From a checkpoint of a small transformer trained on Wikipedia: rotary positions, capped logits.
MLP neurons of a small language model. Each row is named by its layer, matrix (down: output weights) and neuron, and shows model dimensions 186-281. Each number is 128 + 32 x the weight over its row's rms, rounded and kept within 0 to 255. Numbers have three digits each.
A block is one neuron, or neurons of one layer that tend to fire together. Before each block is what it responds to, as a language model described it from the Wikipedia text at the highest values.

Description: Given names (or their final piece, or a middle-initial period) at the start of a full personal name in lists, tables and credits, such as James, Catherine, Nick.
L10.down62:078123137096137125112184150160101127170098128110140104077081109180115189161082123127128181166128063121084123226054120126151145126013108118122140144080153131146161119157159149141132200126089122145142153164123067169118130160104152114132081140135091112098141145138097116083161140162100184098
L10.down498:085131164064138119127127133108146119158108112147156096130143110155075186175089128142127151176140112124110084098043097124143125171015072126128144138097166098060126146130185160136138152137127158138135127102139141122147150168150116140141156136116090131102111094075112175054088129122120136126
L10.down508:138142110122179115093079153081127103115156138072139121114141080145103110150113159141113155147123164150138058118109145137119169150065133121121190095097175151048129094121084151168172163137158166192129151089124135135115121138179204126084121150088164139095061061182117119129069209161114117144
L10.down596:068131135118111086076112170136158161104117108145091064173123106147140142184146195110154112139187162125092092093116139184175060128073095104102135100151151087152141069110184155168124133154100130064157158105151144121106171216089074149113116099119164164059079089137172148111092082139145163132
L10.down627:108089043178105090188099210144138148131129091143158106127144100124130099111136139102124113149100109108110136137128131143156053134101123196151185109104204083134119102157128108164151100125115096150134147083151156156138157136173125170142122160126092163063108129165111127146027127167157182139
L10.down959:107083072152124111122097178152129169195073169147158112178125135118110124180140117102130162099125128084178109129114157124109136124065105121123166130138136125128127107188086138111099150164125121093145118102078170200117136170135144160142090168120075146136112115144100077163068121140092180093
L10.down981:067134148104137155117172189129176118106100171088108163104118149127109156153090109179181095121122160107144083105078126087150153129091121107146147141119118129106133163141231169126125112127129172108114086135169117109154106157138177139106150111120102109123070067140108109102157071157100119164
L10.down1000:116124134167132142114088117137115174139148149074183139160168076141105174100085218068121154136179061109124098164105176073102150123119116173166131129151141061206177130083119151123160088168151105091155073085146115128097107162168102190096097178160122128168122141181125195129189151109136062084
L10.down1163:100120135116148156126134094142135147071086152132186163107126156137049140170128130136131165142158157079135127155058117102099164172081106146140074118107186113168104176181141128109144102094104163158165135117076143102095118154112213132123150132150078163088144057103143161110097153114106110115
L10.down1363:134105216153129139090055207155121174079114118100086128148073163118178160141101186119128100114169093120106141110077098201089108130094119129189117148193110152195126128120160153131121115102168107066090108122081062176208205139135122144125117118108158119161152133106186129156120162083132192153
L10.down1538:093118136136147155156152134111123112154093171141101107133170150213110133130088098184168151143169061091137118120112143127124187137067124077068083097148124140084109127154128165104117160126182147164100144125121149149134113165114118121140138086137082117144167123099109145131090170154138140150
L10.down1755:140098108173105105112129180118144183150057141073116134162149075125135082141109185107097137154091124090147117135089167159148131137064107141168148137084135176140136109142166134158110102140189129148128124121147152153068112116211146155116154096124094132134141189148126117089087200150118110164
L10.down1813:122117187127132092123116115114148094172098140099133120118120088147067086144152136092110161142157136087095083173088148095173122104041151101133101119098187107153150105110151196174117124136134052188188131141160095139143131134117168164090146129080102127095162122116115144139183071161154122132
L10.down1915:100099096129131144152044148103150107159102114150124121168146106171093118129154096113129152198151156103085137109062099100158118097101080135092145136118188112104102147180092125116109146098136142110109107143142160134152138156168148135099140126101087161123140103099130125116107156076108173114
L10.down1918:093149052089108110099085077101115192120146068096116149123123098157124107159141156130118153117121153152088124109140144124190097120099121085134076115132171098094158166134095155125124154114154157170183117179153111167095154136140122138117119150105098168100165121131100202066159138116104124118
L10.down1925:113107087149067189120095143119133108188148163126113142115171083101126172122133098161166127111159116117112124079112114127095123150142123130127114154105141088131149135142076121129178142131125130134155147145106105161198095127160177112081127080132158090171167166141132120170159153121106178117

Description: Predictable continuations in census and tabular data: American after African in racial makeup, % after growth figures, cell spaces and numbers.
L5.down732:088060096228101142171161134189116131118142101176106117163146086122070090099128120069104104110144089154103118075123201084071120089107145185174145132092089191135186158111090116126145187155126104144148129118160073130143096144110166154146126136098146130120148120170117225095142122056082152111
L5.down1348:107130131153106120131170133160093126163111115131094125155120181116162099103084110135091070115098159183045094149110121168110138126118128115102096077185131138121136036132153165123151135148090136123131115116159113116090162132108171113177129088171106192085086083126091141121150114124149138133
L5.down1918:126127142033166137162132162147133168066152116121145098095068135114139103118121175106157120126072140194144162102167130133138193148166061153062100161079125129144134114123092108107084140176146112177100137118134056073140095135113150103097080106087134126092086131119126135160062092134198140110
L5.down1936:127204147156098101124125118161131141118116128135137093035135110136109138146087133142117161101172136116144178177084102105095110144121111130108097139080135150105098159125068134121099115135141150131132158104184104149153155112147155125169079180144098115099167121104145111169094185112089121117

Description: Degree words like more, most and twenty before an adjective or number, plus inner digits of dollar amounts and inner pieces of foreign names (H-ú-rin, Schul-z).
L4.down156:108098096142086161140117175182135097102122120151145121116102085140130120120084119120185175152155062068059119136194166103139117168097096158150135112111131163171125127158158115138129167176077156131136150122122096128102148076125140148105127170115096191165097160135144065117168096193102142141

Description: Adverbs and negators after a subject or auxiliary and before the main verb, such as also, not, usually, generally, still, n't.
L4.down110:130168117145124147139081171199121070146153136098126104118110097141135112157195136147141122169113118081109145127167115053137156179145108101078066092104222170157097122126141119147119172078121132119161119199156067192108074178100134099118191153152116136092060123157146142077075115153163080164

Description: Tokens that finish a near-certain phrase, word or table pattern, such as "two or more races", all-ure, "the then ruling", and decimal points or leading cells in census and sports tables.
L4.down1066:114054174148119154123171138165126125123121134137137207092107201113110151139141138095110188076104110179123137119137112101171137099135137118136090148152020092065125108091108154130114104171103096162169159163142120125126130104130108173159116122183138148094133176115129105153133136058149163140

Description: Pieces inside people's names in lists and credits, especially the period after a middle initial (Edgar W., Roger W., Thomas A.) and first-name or surname fragments (Rufus, Clar-, Threl-fall).
L4.down1048:122115119145090184148116085065107208094100148120078112141149164173111147136075164103155129105126099174095128100123133161122158138117155121146110123066106106134145142102142173107139116166166193123116154110068113108156150127124132120128162174044158128184163157124131108129134068086209124166

Description: Cell-opening tokens in Wikipedia stat tables, such as the space, dash or plus after a pipe in hockey and football tables, plus coordinate decimal digits and sports words like pick and throwing.
L4.down136:133166118171102123099133106129163080128153154127092097140127170104165144123122160102176132086108060121094201124146089152184134100172130140117083166126086121098168142088114120079100105116094101115185150152064094093130155129136180107113145103083146169173132178115098122163111104120173114110

Description: Commas, semicolons, dashes, colons and closing parentheses ending a long clause before more follows, e.g. "schooling, but", "crime, such as".
L5.down1033:157136164150174113082120106160181099112128136147091103114141134142165153192134157162080126164130170054103092095196090163102102144138129133146149114144203125144202058058108148097139111138067144086145142169105158068115100137127127160110129080128128115134137167136093124162219110135112172124
L5.down1130:165122150182162151162136092131116066120124147187111140074143107131125159136129156114030097137088150149105135149097116093113083151118145073153147101192165111126136088112170200173119153104119158146122167157170242162087137138121182079147088111145111104103075127096113119133208099096138177155
L5.down1174:155121054158124134126141090146125094052105155104107204085127177152151164086137099087118115103093109084157174165149120162163080159144120098095122142109117157114185129082084196155153139121130102183087126126105129182117156168120134130135157133142143146089068113105133176173189081135155207103
L5.down1301:150102137140134121231083134158112167104147128145141122069109143142104091065155125091145130162110081163129144166169119141183110165094116105056127142143177091148165115113066115200084190069093065191163141129074122113143104092085113171141155160189120111126093049104156082125139127147081149112

Description: Short first pieces of words split into several tokens, often right after a quote, parenthesis or hyphen, e.g. black-m(ail), (p)rice, lone-p(air).
L5.down259:094157105153189156155093141125135095090152134137072151192071081143110111118111169132146097072158135190115199085150159142107121135129139125147155164135094131083104141145069105056159157143175196104129098153124120128123152170100083134165143113143147178128140135121143154171143117093136150125
L5.down485:184132142151143072129087190110092110129125093120100161189122090100152126145079151166141129191091135136137077100164139201112142136073041119137100120121178110069168071116165126141154135158147122173155156163159083141178063066105108136131122134123106103104097113128086104106138068094133127152
L5.down1135:113170099064159116121083138122106102098072153092153128090052156165123070198126088087110117088155076139116164106162109114179132089104082104120117108075177136142170120189201086156119165151184125108141110101120102172122151203095091121081102114109144094137091094137106075149102145051137079145
L5.down1521:146107088203118151119091162152088140178105080119060126118110107090133119091094167141161158137101128153112142133105085100134081155128150144111141096173103153091138078103131143068134122107154133107106125142137113137097147098169110116146130160050120165147157167093054108137149049107140103123

Description: Opening quotation marks or an opening parenthesis in mid-sentence that begin an inserted quote, title or aside, such as saying "We…, Fred (Tom Irwin), and "Ram Ranch".
L10.down74:096133088080133080103097158115146086119095087113165228159147177126148098114161116068099204067150104128124180169146155099143099041083134131125118155099131097118052101088157107132135107158192122148110117160127170121082131131099125107110118084078152162159132153121109153167179098124133160187
L10.down432:141135113053149151171202074075109162087105149151121125166099171097103161170048253123157174102113115088122090137164105110182093151114117155094166050113138143146090119171117172123174099148129179080142088115149160125037159115146159093110163108134110157089099097155108137104105162153103175124
L10.down453:142198108165124149087132046163183107106139170109133156126113136183062164102156190099091114105158161058129154112135144159115106109093157097103174170113110143090143104123142147129096155114152112094135193153115119095132086089122117133114127154147143103144126135103123117093104108057152134100
L10.down608:136175163168139164173128167112141087180129132094077125071158135188146103124085154128129162115115167100166215079153114057112094081198105101132122087151111166151177098141087100138114080103052086063138177104139171136127118144127132132129092122140138107152086112157156098147143162127104143132
L10.down616:104128141126101151178117118148131105081140089149112092123154158095151099052125153161120120175125099094126192151168143136163164106134140180128155185105057147139108107072180047113114132112175110125089107076138141195127128059102141088086210141183118129152166172098185141089134109181095194148
L10.down1034:104100104132131072136162152113161125136146099126118129129158141107106153085118175128130146097086126133182196152136132125155113161159078125119095147141180156151196091103105073074166135080148199122154102117109154108073177155105128096095138062115114115073180101137111134128122094133158233128
L10.down1200:040139073066107169147189143142072092165154153100110144137099158107175143105126098141094129143141139147152189081113166064116153138145157140145109078145141139106099179146178113075145087136133102075146089110163131143068086137127143114151137117209128069141089154123127095195131136180117162130
L10.down1249:054143069129120122145182178151134117124162103157099109162144139127126201113163124171091160177074138125128207162138119120113103143139125153163165093129172174097187114075094161103155109131142113130138091125098139145137180154091162183070114071045111130180098132138145125127093163170098255103
L10.down1362:090154070111140132114115119164155115200111094124117199135161104135073158126159131127146188119074135152167137155190125073144141127151101095115095115118072095155167097079116101184109141136114148133182157149114126121118151092182148100084182131201117092123106167108129134141183105145218157157
L10.down1382:095149130127125155118164135162151069087124167139156076154121139171126071113096116148111130141129068133207154147129113132163131163145151157111148113130152142120132178097139051115164073141105120159147139117104126113129127147109161121079156158110129086117205138108152155146145135168082255136
L10.down1438:127120105129157089130072097112096143128127149085133156028110094123109217174139176119105145146146113137143146157071140118110140159102194129119144174135136138101172171126104120130142130128169177128121090119144135093103127112073195141089073143147114150121194100144111137064099178100119140130
L10.down1495:093145121151149118121112156139180134154166111072143159141161163124116149079103107199124093123110127110221133167127074106100119113121126127118088136086060149174143138114093126143124110155129156143121085146084112156135108126167099144137121138150127130124119156167145057138142144120118220157
L10.down1785:089140122120101095148178188158064131075063158133213116117063120156143073158187152078093082078140155174145147118110101164105125096147134130144141164182071137139141139155108168089146130097144095133110125101095128099131148167131152128163111110091189081156203055127143151129097077111072205113
L10.down1807:172162179128144076134161111106193144160104135175114163147129153096174073143125142159158119139138145101145177160096105139157121085186132078206144088125139116118120125105137167092112115087127177116109100126120143117157128170191128135152138123115134112139124107067131113169129093158092122197
L10.down1938:152074114146149123148133141086185160157117118080127146125119097149158084150121111111120164118119118100159122146130116130109144214086096138161148095123110103106126112120123144122107123122139100142071151096158140124097103170140164134140115149183184079183153043136165101171140149116104164143
L10.down1945:118106112133121108174127142169115182162123165143156130151113098135071111167033131088072146175109096119112145107194142098110108113179062121072147109141162170092116166169120172090134144167143097114118064128116169115132152102110132088065123143131179142135155136175167116116114112082129198104

Description: Column separators (|, ;, -) in sports, election and census tables and infobox lists, often just before a final Total or Other column.
L10.down95:178130206088145131110140057123119062080159158143158118124110172170144107124090087138109154074129172129129034105153114072098097159076088110157137125122136091161121101132125156138134110151151146113135142115127205106176172153157151155147087176115093135120126188146102048159198176141110077086
L10.down141:174091134155116238099171094127156110119106123137146114101168140128140160129131057161174189131166153158138107134152131114079169127111121191122155161093088116161084161137141165127116119119121140077142145102152204112129060062094146107173173085136109169121167161110113150103151109080121092111
L10.down235:159099088142168181154091147091149137129146153057157152127073152127184164200118109092130137117093118112160149116079126168149116184210150144139150149093125063115125147138122080141141073108149169125197121089162125116115132177154113141156109131165163059151132100146127098167146163131104105115
L10.down489:096105135131175183148174118084089112137080124106130131177106062109102129104138146134116171138167133116148118160101112152131141131129191082194106149059151112150145074143149154134136086129089149086164145110158187132123087161085134080160085144122161175154119087142129127101083131133155137138
L10.down607:098130116182105149123143064118110066154161129169094143141193091126144109127185145115096070105086153100141123042145111109154109066113189128089119123093072042084120066076101088110184096133122150098119065168111157160141130164176080151126133093186149167162176100173117139163147142121081150089
L10.down624:129106134111133221154137113121154098174160169120158135117124161149146081099061058101119135201125097144098155131146095095123102140116177172082154140132123100148110103124195100105130076154148119066142126141170116163152163108093166111132051099128144127186138122118129150129119132147131194094
L10.down827:123124110134133153118118114112039150125158149076134148105113110076109146143087153116099097087111133127118124167179133096141134116157078130217098103096120100105156144138141064162126075186150149112171121089128101128130185143096156128103137164142137154061112181181127115150089116102091145085
L10.down1123:148158078142132121143123124192104122107123127157111076071119134145165118141124129141205081094139169143201148137164081188157140107096083152140147126172093106100165101043097074135184107152120091133112075149176126146153117097185075112146142117135077122107204105099175188128085195055128145097
L10.down1126:104099172102129134099134112102159161098074152121116074115103100108191114163178135166145099109136196083143157096087115154131072149146096109159169087083100094091137118114078105160100124150126097119133163109167133139061067125168132154175127143118105170113110167143138139102157113108127149154
L10.down1201:111168098201111174151132099097138144142190169119120127139116188107150117099108157132172105150076181121114134050146199102188149168089115136184139163135042097092124153148156157106097073113161090063061102051120112123115154134166138091151119129138108153104119080109165127101120157168150169136
L10.down1238:155110152127092124151155098145118115033159119112133112107137070093178124094161120178150141139095133166124117136144097146107089186092117108130111079129121122142089161075161139163151095124141144129112135105113153147160104114122114155116096164099093124083145138130112150111071116088059115086
L10.down1354:151184175073139126149116149147069152162125162076110171118175165105158159085144097111241096070120160127143191161164060107149119150102103078162124151118142114113112169114189179078126132110169138079152151160188101152116131116078192070165119160152096134102195142129106098124206126122136134196
L10.down1483:193131159116117150113178113075100145188124164109114140047138181160122166171126114081197115126173152132144203142094080141117092138117124121170096139130160159058090096175063058126102075189144147161124103123085090132146124114110113163128079139100071168076119121158116116136116156127127162082
L10.down1583:159103087124113173107138124135151121080129115126132100075151134176074190083111119151089188098125171154098169121170179130091151155107129172082161103082099099104052142158161156087131077110114125093046091077158135128140177058195090166115124130150157137128093116087162146148112154141145143054
L10.down1672:172090161084099136100155114180100097143101116154127108152111097134103136139102180127119134089163169174113101138110106139084139135058103137136104112182118148149111153043111169110139193140085137160113180152152140134166180131144089119208092095176147190102136104129086137121091161117086135119
L10.down1805:153124115112131165080096094096155122146175127167148152129128170189176116175085198138113132095109168103169133149108132104142202116120106098120152150129075149148162150133105085109103140058153106208176147129127121097162103132183164094129126074140083160126134052118111156154121117161084144070

Description: Intensifiers and ranking words that start an evaluative phrase, mostly after "the", "was" or "is": most populous, very small, rather negative, the first.
L10.down29:118120168142123137191056153131154124081147150162091098171134147109104116136198095148112109105141132158103138164104132187177122184096122131129149094111094145113165123091126143154180130146117161170151157109149095166169112107159155097114134160157116140151141132108113095130141079131092143140
L10.down170:144142133100087104000158154190122132168116141114083139146130058104143140119128133074142208158154072056098139200079121086099184120196146082109092147089197151120115112049114146123129142112144123111137121162094040107107130098090132152146099145147098102147084128128083095098114158147169108075
L10.down308:140167127125123160111085145191065136163080169136097131097082161146143133124143098154112147133161153084096069165082147143053104139083108089094138169176113122121104105101051137099115100114147131144111156097150122157117079098121166102160118139158078133134141149097156145090133161160132149086
L10.down345:110178143120169190141139090140093207112160133145102178144113151090154140104113119077139150106155123114146138122147143090169140122189094065165137245130114141100150194127148114082112092152132149110053132098106067131093135157121153159215128130126131096160116092109139087110114134102101157153
L10.down622:113130142179075131113161117139124054200132118131054118118162106156088114095090103126189123108136137112111122112068124123148087204136109089132152068092115140113121109108136121176134198128145133124114098115125071092135139110125122144170109144114126169121183181101126141100076132106155155120
L10.down698:121127115184155100111119185165127128133117152132083164095099142119121138140129196098150129074101113106117168144115165156102134136042072175132116119151130109073174049094082167136163157146123156123137079158100112176162150094146163150122072104132085124160125121133180150074138058147126096106
L10.down1012:115130101115150113106092086138185086134120096148074111145140127127208139144140126132134138143129154187117177147138128107137097127132092136083100100155144128102160126156176172135149163070144126109105143125106111125188114114146142139126108103078108163158090124132097117172137138103119160185
L10.down1154:131122115133224049104179126198079103159130143092173130153111126154187124170131128153130119073103150109179140174173135096203143130086107114118152135103174191102152148174072152121125057088174127105083095116149109146138112113107147164139138084067081125162180133127125101109122133117179132116
L10.down1265:127113135111120165079115187150151121200101157105143147156130119161124159201147088125185108111110106126128094093165103091126176139134123141147125077093143179123144125117128159203073138077157136150152132127186150127146165089098155220123109083115110102117100125170164141126146145142179099120
L10.down1302:113146136129118174083064165112070132085126101107135199102154123131097116107026097154113153070152100103115147122134036161127111113136088103218194105132157074135153123104116106139142127102158130140118113180097075157110162140094158113167076140067177151149136111088128172157150123122148177140
L10.down1513:110131161104147175154107168127156108153123113084150155119140098120167093153105118136122133135145101075147135138077082129159137165082158142101147145116203092131180144211116162146073101119134130108094155184140118138107106092140134135098099129087113170139143081126057144147179069159118062154
L10.down1579:116113112135125140161141139065128166117137094140137105177134147192129089121112138070147111160123130092177094039110163173119115121159107097125163085105120121135063140110166164136148162138155148075159182132123148185194151197144150106108079138158134154159153118119143100169113176164146176137
L10.down1724:155073150129153150099037110156148145128133120105104068167133135114111082126102098177145098184120117098123105131158109113113117138103124083141183104168154163127161122196067118156136115109104140169138124137138120090160140128120057143097173154124122103132173086160070165066080144132148113147
L10.down1736:114078074089114125081101070128140119151117077112175128173104143116182124144104096061127124160092084167134089127162138086134149081192090131111126129142155159109081081141135136091146122071110171098104112072093139208119131147105134133088149173139120111131138172220188116219110134197073172076
L10.down1754:149118148128107166125145154047134106132076155024176083126186134162109166197089149174153124125115122036162152165128133123108145178065090135141148053069192143181116131129126137118152121130158099179085146110133121136106172166134158117158142118098100154085139106123104134125135088159092176154
L10.down1994:131136084129099117114117141188088105166102125145102105091126185132106101136164096129146150077133131111101140162142114108092102130091120141150136095138121164122107167119112083114166097065146149138179106140110096125137093066086147109137174110103113115155140136148105164125137145064079094175

Description: Tokens just before or within a number or date, such as century prefixes in "early 1990s" or "mid-19th", "to" in "18 to 24", and table years.
L10.down246:130148167162082213119102169145137183128148161162152106107165072139160175106135135165136143130120104126109150171066125129082130044073148127079101152066108142143087110124139115132117140116170122129110112145168031174147116174160181122100121138176149173138126121141115130148093066128090128164
L10.down403:104150108095165160143126147129058094153170177224159152116085159120106133095126141110180125115194156144168165148121105146127137088101142077158126148079125160104099138127094102095097157151152139150055098125161081095103181106118131114152182143140141158083096115095142084150151142157190125100
L10.down775:115111132148121169150133152072151179112079125098128128125105102135070107133094074127088146150079121190122085123041139138209089137090140177157124148074141118137036140084146099161037091151174090169101083094136114163136044136130125063113148163116111151125141161175169077161138137109098114150
L10.down786:134104133159159106110062142136114157141073154139143098117121125061112134102129092103132147114183077169075098163135120183082101112038110172099097144076107166157123153153091104086160135093162101128140137141112174168098123139091105169145196122107123145111078123168105193172108088146177154147
L10.down842:132132115139092090097135056147151123050130107125112114129089149163171110105132069073137166064079102078159112124163154107156159094142130122117148129147135145097148137058132105081121112116118147090146119140175144120141142106131132104115126170141102089178118101129126129118093158136124124180
L10.down991:118082141105085176129175157146133108175173173105162081136128124195155091092157160075139117147086181137109081123162086102147136168126122128155099080139130136138102165058127087135140140111100181115098106123144131152108154090120138139103194159101110107120138106132155131044141111146098064159
L10.down1183:098134084133187166154162122074154081144099138162148124172151110122093153156062072163132108107105106140133112160196114117109132109106074161163079161130085140068111167179171142129149148159047052195116172138104140060135119115115119103121104119078142094148089125158084162132112155159110105110
L10.down1251:103078133138145108061122074112170119106184123114124115136176152130148150106104116100084151112109177213182161156222144123122124153132139180078091136127101133138079129160146155132196193061147119117187111145147128110121096168062121138137177128065108132108145145220149112132117063134086184151
L10.down1256:100077095088110088112123135111184158156140173150165136150110096150078089153092162127149071114095159134112134060095051152192106107161175120211131138102153110128148154113140135115078173129094143115168121141107108098163077136144194180117132113094124106121127112151152148170082078118115162159
L10.down1405:142144139093125136165130155073135101064094147156162110176074137119046116115120044152100112216187107144111074152130093141119164117094102152064106145099149140144093193128139098087025125111147103208049123105099140178146080172112143101160147120093175131131149068128149089165108099141143138094
L10.down1587:105123087085086149115153091152138156208113134101190126148119140128150142114157144128121092150118147103117165136119142094083060129118123134152134125116079116138150136153174110112184178135105132108160148161135104157150085146117144171092120084192096103107139105173155182176138151148134125113
L10.down1645:127120075149128148150120157096171098102197131096051151128130137180116088181106134141130161090104138148087111119138164113125172086130144179108095152067181100109107133097112161092108136079093089173112144080147065113136141168142162166055107073068128114087086148148104159160086130150138088156
L10.down1712:108182152105108174144074126166099106123118100117096143091130075156108085170085111129123095115146128114153157137183074185140101195078099101129151134097164138137104178063133111126165099157104106123216166126098149161125164146131147186095166162193090156142197169110113159168134108116134111154
L10.down1760:164186142114121191112143110151166152087148162098075083122119086140162122107125155147146108134141136134125134143079155203082173173107127141123113107133127122140101102200150124157147153161114130112188122154084157128112146097101109098175144186148118152193130139076119107094102116183161103101
L10.down1954:153086109083140105139206132167089176119102169077127114067093108125154097162119153089079051130164156137160144096075130118120073169148154084176111164111105141117144103131112107096149136157079147148130100149154122137105175180198139102161201165164141113134120122113118160127146146202130110157
L10.down1997:051067113151094116154034116054119130090161216133120128090148103088142070057109139118162143136135134147092153184184088134126134116143144153073120125130103084132128100166035125171091157143142096150116118106133154141099139115104144135137143160143102111085126128080111142106174140097093105088

Description: Periods after middle or first initials and after "Dr" inside personal names, like William H., Daniel L., J., Dr.; weaker on proper-noun word pieces.
L5.down252:097121114158135103129125132154156153076147168103113080108158116143146120122138235135162213161128146119142157118102099134157158102132103169105087117088174156107087184088121115058099113116093086166117138167139103156097111139155100111087094103099153131176164144165112162152137124088135109154
L5.down1236:106080163143110113143073142075143137128104136174088115083195104126136114199154135111101142220131085134102102192103103096082112109166067113132140064111170115111133094160057130088130173095139164113128086129127188151115113158129159211146169134110094148150199073089131137127198110167141178137
L5.down1592:129171172150133128197085145074126128147126150116137142169120117093091159138094137158211139219174042147040143109074149148134132146075137152096146137110204113159194126141132114176128081138120166169164155128184147113178151091138136083181152149117087155162117075095098128132142112141119158147
L5.down1729:085142128064113133163092116152167116101143144121136131142143140108173176118090158095131114135163166134139117089096178146120126105134112140117160142093119018159196171069097093114155128196135106083163144100116121169085186138147211148123097098098104115129173138108112094108156149091108136140

Description: Tokens that close a phrase or line right before new structure: newlines before list dashes, equations or tables, and word-final pieces like -ara, -y, -ribe.
L4.down1515:120137126061147099184152086157172167098109070132170035178076108098147125120215108105104158088122160110088156119130156110130122123183109116130098150086141171111117098127090128124216107113155134170190126129148074127104141094093085106128153160109108144125069117107138125126124093160164133105

Description: Copula verbs (is, was, be, were, 're) and degree words (very, not, rather, extremely) right after a subject, just before its description, often in quoted opinions.
L10.down22:167129146148103132094100092139068141091150154092109124130122107132153093140085067145131127188112123083129124187174119141145120204175111137061109096107177197115088131132125171142107133091129155119188104125123117174154083087123118224126093149063124193103091121116143167068079149164131087096
L10.down216:094121085103070088193110133135106131135144180164150128107086183160163139095119185092126190137136134133132094174214115107184115111180083144129128130115142107118174154155075143095108171057118156086152125158155185145157181119083117179191137083133163111107102089130083169045101118167126128159
L10.down456:097159141158117081121156156128114139179090078112090059127161119142170091143133087075163064089149067049122078115111191136213151176164148158090128045117156153109116092107096168185137223106120178180120157115113160110150111135083106152048149108127119137149076168103115106123135102158119156125
L10.down635:106146117123136079131111136152127165125133087177134146129101209097124165173099202147107070110160168176034187086070113087093071157139133118163073140141144140098121129071144141144147060128144148112151132152178132105120165133129126143124182114101091171111119156147142156149147110074134098200
L10.down768:138189157102112153098157201143119118110139122108126133226099075048077120100097135108104091136166111025191173110130113125116104108175175114100105162133174141127163092144100139070163082081122122079131112153080127122066141186096130127077122124072137073093130101107146117086109148167205092158
L10.down799:103134088118104077141103106104152157104133137109061141192159146190111139141177170131117125113098147067113219145129115152132074174111098103082178143140132108134094142119127121140093107173155085141103103106055142090122123134161134185137154145146131088112083146122099148114172166123161115101
L10.down1215:125171134143146098137134130131153127127116138147101121104155147154068143147054121126190119171135149117168143129109123094150198160128166104109175085087135082144122133137147108144155125107058103095143173096093091144151184090146164098133126154224111125133083070073087093133124155135083093165
L10.down1247:152204127179107117118052157160144178057153080143098053169097132165129152107111155121145137140136166127152100142148081070103108105060099144129116158118102118151148110086124157117106135134106120149153077150119109168115128124110112145127117092144175114148112145139066112179206122137061117133
L10.down1377:116146160178169097132140191179122162072157079126142101136107075064138081185133186132146162178131194147100141132128158106082107083073133104142120104222130138130161123088109104090159093127147140042183097140156132099149155075124106132140087067108157097130106104160147138123121146094081156069
L10.down1530:080196148158133162076164135128142138112189126112125068103154170108143111108126123119136117098141149116124106144153074100153170115102161191146131124150159135125167114153135129107189158083112167100153156099113068125175047077121160137152101148148101090150184088099171156109158138118153118098
L10.down1595:104155107090124110153113120113164120144165115148097148100150108138105129139104121128101103145080115105153182102092072161108081198120167107093144191094124156150066071156114099122182172160095121142142095148095071099122138130189123141086169151169122126132135102138154133128095130116143103180
L10.down1635:172146145196095126114091157085079119127157109120100076147138164064126069144173159136132192151137134142131183179102086047115146107103075165073111152151125148128188121127145138144074134130114167157119131141125169157055132130140110130140175137075072095093125091160085158163120184121087130144
L10.down1738:107166067129059143123096046148110137134141129209137139163087105092114107147091087154150172089144141093136147137178084110156105140132144162050115128124114103148079141134150110175119138122138122179125183137097115078156163125114184120133136131152096103090137083125142165103064106148176103122
L10.down1767:105127107081127066103134135149104087080124129120097119121148153151134102132115113169157129121075095076148135125091139132176216118157140109166103059069209139130113177076143142155129132110135139142106095169191112157122087116109141151131160104096087101158136124114139126136155103146132124142
L10.down1896:130110148114069116131158112164089107109130160058157107118147104163183204121164164126186084123138158107124108154117113088099111123150133164077109131115165121132172098100088159070128112126131094115052086111147097118128132138121140129142167134125090072163103066141094137130149149158134094105
L10.down2006:161146143093155128167144152134094179109165172104132087135129113120122108127079048134110113127151105130166183080114102103147132184098047129141127099126190142164138113114104140132152160113116096073159147113116112163092142139089128129127196183097113099126097136112144095085134119169120093162